Part of a small language model's weights.
Size: width 256, 4 heads of 64, vocabulary 16384, 22M parameters.
Architecture: rotary positions, no biases in attention or MLP, untied embeddings, attention and MLP in parallel.
Training: a variant of Adam for these matrices, 9507 steps.
MLP neurons of a small language model. Each row is named by its layer, matrix (gate and up: input weights; down: output weights) and neuron, and shows model dimensions 0-95. Each number is 128 + 32 x the weight over its row's rms, rounded and kept within 0 to 255. Numbers have three digits each. A neuron's up and down rows have the sign that makes its largest values positive.
Before each neuron's rows, "fires after" lists the tokens most often just before its 100 highest values on Wikipedia text that the model never trained on; "fires in" lists the words (lower case) most often at its 100 highest values on Wikipedia text that the model never trained on.

fires after: " was", " is", " one"
fires in: "the", "of", "in", "under", "at"
L4.gate592:146123114119148165151116114126152204191183125154216190129131098090143122173109161155072160127127080104092122144162172121150149123130166136122150142126099066138097115124104166105101094102142132148160131147100114121148116077111113187113091128060173138189113147106113099139164120135141096140
L4.up592:108094163079123096158083159146117172142110111115129134145182166133203107134122136146135140148123076154147099181150125130091148106122129145075174140100111142120163127107128056108107073056123189098092177096108134117152124103084155176121163160074164099140145121172135141122126118096120118165
L4.down592:124184159080141125124097107158095159125122124107091108117141172121171124095096137114097118097158064177145113167128147137175184146149198184108142121125129098103152183114093099076150131107121135116114105053176131123151150096100128122121182135187111106164131182109079175096102090058148131140

fires after: " is", " was", " be", " being", " been", " became"
fires in: "a", "the", "an", "less"
L3.gate665:073097109056125152090142136054132230148177082124137105115091067118147157170123202143144108110111031107144121101086109078176126085120159135101202120126109100114141079070116133135131153124159171152145114121114091154125135157102158133123107146088155139147096147103134119169154124180158098126
L3.up665:114132142092176143110107128157115151136092084158112141144157088082163142137156119116105132096186180127093101166160116121089169156145116175163162168155080162074165157136166141173111172118143125081196123084147067155102144123172161137130161097117160138124101113135086136157167124084096110086
L3.down665:155118138092168148137148124162170113114146119144105127145092104107151085159101152147136134166115120138117091132166087111112156148174204178153148117120134195103123113136108095134121142098109094075142101089127112108205146139141075145159124093117111082161131152105056123146070128090114168144

fires after: ",", " (", " also"
fires in: "with", "also", "for", "known"
L9.gate19:132115101107089114146113140167181150135138153058079108129118087124110087160148154121122085146152147159163108183111134135134104164155096135125161167107158145139099102084105100118087084112128123147117192067134137139182073132111115180167175159114070103118135129157141147219119072111118048114
L9.up19:120135113083142114122135149088095214108162166156115066065133130190114150111164105134106168141122136163137113176114134134168090124163119147119143102155080118155092186085127090088159134123133157083142148101142118119133152145151133180093093189110148107092187164085120164190119128128134158155
L9.down19:167123104169155147125145156102121123130101142162130174097039096112097117113172074127215144094145120104113120095169151125124185157121124134151138141107152068111097102097107135115146153178091187170147116151124159091089141104112108071102145094181144068150122073059182099139161137123071175144

fires after: ".", " \"", " (", " is", ",", " was"
fires in: "a", "an", "i"
L9.gate619:123211153127113195099130154138078082134148201151116196151044094080093194150162145163047099122158134128119058137123102120141161164176182104128162073144153086140183170175119127118159110137170130125167115136120122109153131136129181157077083168136173128122109142161120126196135142131103079102
L9.up619:156109137118176173106145155135218112158185126093150147092074105131146197143133142173145111121159085112109127143144089117147146082138163144155158153093097154114165091186143149180074098106136153182142081155112116114089142158185136146131112097136163130088072114111112146116125131103112089162
L9.down619:140208106153134096128135103119119162090117110139124099116140119147178128147163148130095121125183111194109130167096089139127124119134149111119152091131155107135117116148036074152152130144139132110085209118116100138142133135169139078077126154126172129127129155101022155145067108130132111085

fires after: ",", " is", " was", " the", " as"
fires in: "the", "and", "named", "only"
L11.gate603:153087078144103111138081118101104197140116129113147165143147046074129144174107158155137117190179091135156129123113090104121145141078184118075191116158111080088107105082126143128073098119175169164129132140158054166121099162167129184090102096104170103151137140161162047115138183183133106113
L11.up603:104138116163102107159122134085110087084152139189132130188089139169123139124132222144148166099168127144090121139110068133124186127133160108124140138154129121117102065101095109174092071093144103127176147108117169121124142080098139146115122124130174092110167058146129103139136108140162208097
L11.down603:158108126050156114129099105174098165109128115135095156138150166156110143155135068115181130135115142159070134165115119104124134133084108132104104096121168145123178133154176090136121152092111115194123119080189037100114112201138148156167132150121128092156191116095062101113123148116112147149

fires after: " was", " is", " one", " (", " at"
fires in: "also", "just", "now", "later", "of", "only"
L6.gate99:137173131153123125127123141138127114111114121161129112118168098083200131123118155166139182140124124118115122171145045100163106112160158095080149139142116109113130162094059156082123145130159141173165169064178176075164134119137138187110117159126115137116196157086166105148192135119183162099
L6.up99:148099114119122091143110104170109081076113134137095153153166147112191154130172136126120181158162121177157147134125119132160119125059130151044085114119112102113144190095085147093099146085120144114115169087111143061151117089131126183183099182150105183174141088130159166143130114104207121167
L6.down99:155097129129107136142147096102129129170112109114140145139096117139136079159138140167130121121145150218114092100132164165104121100126135159140084132059139129129119139137130164143141115096079119123094110129152082125104159102121078122157145123151076100131122051106155114140102133066071117121

fires after: " |", ";", ":"
fires in: "0", "1", "3", "2"
L11.gate6:134145147158107165134138136163121149101095141105111190109169144047118089074133099171124125152151114126148123111140058091125111169214161119137089107068147121152144167152095119122154134150129132148143138083106157165109121144155100189141203077066119171115177130114177133154167179129129105107
L11.up6:184060132151144153100095111117103169156095087144090163157139106127134193114074140094138149146104121113205071105095103147128100143110126185143110111143105091137142135102151197106130086108182166202164147169133108179132103151162133161121084119065132125146187160111089132075143092095179089179
L11.down6:160178167127165081162090136141095152094120105172161144095165131123166079112102124145132137047115137137128181169081072133161194095132181140204090140137121076060171139126108150110100144143132132105107141153139149126083194146124126087067069134156135100216162134071154132132166155148113102099

fires after: "|", "\n"
fires in: "4", "9", "11", "8", "7", "5"
L6.gate130:117105163072172157101162126078116102142181107129125164097127133084151084115064117201044163120171123136062114131127143080144150141134107140170138152099131097098117090127126193160125134169188152130170126127087130127134114195130169095075142110130143130158091111065124118149167117142170116123
L6.up130:088120185124162138111085152083145113133148096152110096136109157123107150112120118174128164092157127145135122088153069128081165080110118172106153111134127133177178132159157182139115167171138130110166179115136120114097168154100089064125121126130143175188101151068120098162146102162133091098
L6.down130:137125138100114068143159130077142110124110106114147047133146110188063165179138152106148119138094119105185176086072124080112173088173166144136095106155114180142097133147137120189154207147209120066069191148159108120127123076161132052095109113152147179178147132073167110127130117172089153154

fires after: " |", "|", " –", "\n"
fires in: "3", "6", "4", "7", "5", "1"
L12.gate340:118138104073143158125119228103089144141146135109074181066116171142065153104119149179083164157093089076157184155168117127140153102119091083130078117128098105110119122116125125114086180098135163126118161140111124099084087121140093128114074138142145081126146157024130140113126101109160133138
L12.up340:123123167095139144156131111143135118085127105109129136145173155171103079117095153156144122094088129125093127084167132148124104050067122150166048104115093049111168062093133158081092135143178197111129138095114152111204128133159095113103116128161112091107120134183114108174204136147174182160
L12.down340:147104105096122069139067111121157122125161072130073100123101143132081158135154104176138157135158077107124082148113204139124136132146053111130144135147124132135143107141146139120125131112156173147095078137131092131166163101106109079061125176116205154134152134120037110106166122193087124121

fires after: ".", "\n", " On", "On"
fires in: "on", "at", "from", "the", "of"
L10.gate468:156135143135086113156179107118120110122185152108056097176099125113184137123102133142063077100184142115057179123113100113154129104122109102114128142060154109136162156150127193094118110150111141139179122110108117135163093079158160161075139112134137097122106137095136081167159135119160103116
L10.up468:122145160131066093126142089111134107106142102126112138132102106119121111089097131121120136107175140116052098089127134079112119144163140088127130115066190186102181144161112106105137094238084105138127154089122108098116158081148114074154112073086094094203182128126131101093084104085106103117
L10.down468:075146090142103085196089154139148153120129161156153153132116072117174110094200150184147156147124116122123098108202155130097096140089172090145109068127147142131124119127160113126113183135159134103137150110159076138089159090163142151128135106181105120182138084181094165112143133122150096106

fires after: " |", ";"
fires in: "3", "6", "7", "5", "2", "4"
L11.gate334:164113131044164098107171158122085113117086118103140117097115094092083170125131105170127075117161148132131136125174062140102153170158148125186124140111170148142126146148116176109166101150092197136156149078097176186132165165141139117128145088141091105123155185190155133140134105129146087141
L11.up334:112135074155081150135142099121069132093083207176091172150165183141120156140093096117123137115164112080138168103107111139125133116116107181129135164172115146145132073144098100105098133128141064047136148116141171126110110177117152152128126076113092132139148148081128132122114130117167144181
L11.down334:116109104176178175093100110124123166164176134133153205144085087132083124089085127113184075136106076085139136172126070157135174132157154152128101131107124116126101128122176086118184082168150140064153102129092139129170120092114186094138163084083085133136120147102070125126218135171081100173

fires after: ".", "\n", ",", " \""
fires in: "when", "if", "where", "after", "as", "because"
L3.gate706:138124122146095116112153152059109147077106127092139134138072067160111098050135145195132119133153088105084124063133122090123075203139150157094172089063166159072160102062097121166137057115174115197168129139069132085139081177134139134110120140140121159101143156126107156159105110112152137127
L3.up706:108126150078126142132145107158136162070141155145177066097147100092135119140092130097080168089106088091122215140114109114120128157143146114168183064074106214128201065187169130138078116129168118120159122141172102140104109133098178101115157167133135157086177119145076171121080138121085173139
L3.down706:178114126119147165101174097177171150074112068159188135108096120120132109110184186169085217108111131107056183106102130120080116129148143140174092110074114182139180127120054164073149155112138126096064167107102106164168094100185182161140087136163135172071102126093228213108129143154112095106

fires after: ".", "-", "\n", " \""
fires in: "at", "by", "to", "on", "the"
L3.gate341:095149145119146138161141129158105164151186129093123160168091124074148103130120125152123097012131143124075123062150132132110155109163071125096187160100106094115130144139144114115123117143125104178169115099080110146137166130131126128071104142151167124112150128077095112194132151111083094081
L3.up341:128108127105179097117172136113095124088144096124117095111101073080143129124116141135124083109102073139113100119167120137201104180203120166111204122145114070060121125151112114123129133192129150102162142140166122167103142237132137112096115134101147194188185126112090128132138136105141116126
L3.down341:158147131131135063075170097110158126105137120147083078091150111093182102070117200218127123108161131190118132148142104113109097148128172103134137125190133157078104149128069102118119161129115160134105213133147153115115105153102149108056137135129076145170123106136095138114087130088134092108

fires after: ",", "\n", "."
fires in: "after", "in", "at", "for", "on"
L10.gate260:124078153129092117081091155117183158072109073096130156131091137128148102115115184125081098172131112138178101108127110118159079149161200144123124094101114088077132177195098159110116127145163168141108153135143113118121114213148199103135134111119146163140097158132132109131071103099116122127
L10.up260:171171149151113129153176123117132156110111149091131084145121121175088126148179185174038176146114158137111121139120098136151070116163140127120135087079131123126147136156135071150104107113129146106083150124153166152109091147118138138112083159161116117134095150131165075128069127142149037119
L10.down260:103149096187157122119144143095138106123118107096148095126128143199066130146153127209103126092167152133148081161159119152147077074124125128103096131033110131137160142145120139132095164087127177127151127083058114142114104134090112163112149093130148091114134111142174111127163128105159130158

fires after: ",", " ("
fires in: "with", "of", "after", "in", "making", "at"
L9.gate242:147144142152130111082138157094187157110156131141152097118163128108159108145126195192103114128141118114097168189158152140214109110157168080118129146100140054099124197193115145182179104138121150131159125104143149144145094214209186176074097146137148118102173146162171101141154104053168103134
L9.up242:117165107138099068104136124165109158079075098079116157136138114114155155118129153150143088157098095192126113163176163099173198100217137136101144183128144144109120142056076139070135089141156113140115162120134097134160109193141130165073159137139168180146190139124143158142111133098151093145
L9.down242:117158124168116091114122143168080136130079112077152083117092078180131162089142140117190110094166165225127170120102141155104132149137102147096086076144051119111077131102088119151139096106122146098115155167164146155143137135092169155069170165135169106126047087095196059066155196141141111107

fires after: " (", "-", " |"
fires in: "born", "best"
L3.gate191:150135145084094104105140155113121133183126160137172153132124129176052089153105139105039132053163152079071124145167071153144120160079154117141110167083166076108049139163135157147123175122134143121086079124145126093135140134136138174140058101118141139175085147089080100136143139089144094110
L3.up191:140188120103111149169054129107113135132082141119154149158158142199095100136147118146130136148156133101162174147163120197128154119082133111161121155146141106107101104123082115111135165069136114085070108085106126132118120158090055144172121169135144150130097161087099117078117171116134145130
L3.down191:170127164088110080160085120172109060065109150112173148163122162094112099094162148140144131169135136096152170133131180087122165172080091164112112105154136128123161095129172150109135155161140101084108118153110105122079170116117153103159130122055119154128106077126180165141175153123131164133

fires after: " was", " is", " were", " G", " ("
fires in: "the", "a"
L3.gate199:107098145136089102141173128131142190094118169113165128104092107135139167113134169101132102115159103118089139112182173043143131145170162159168193128188117108091126180065061148105149165134194127167187116083112141118153146134168165154130173147101169119118092135018130140170126130134177145073
L3.up199:100133085150119112157136149131091126080137127152105085118088132126126166102135141117155194145159071171119109192077161120144148121159075164081190166152133138091176136138131121098110126095195118171165167088118126078097163090098190109158181108124181099132068063063118134123101142080148150110
L3.down199:160107073113148164146129137119149084130089059141168147112100140129147124110151141166150108139129136143105128179151146138131157114095102153146074128128133170142213125128064109124113115107114098081103090123163077111137130090098141140097131095141122095145129121063079164085143118094118137131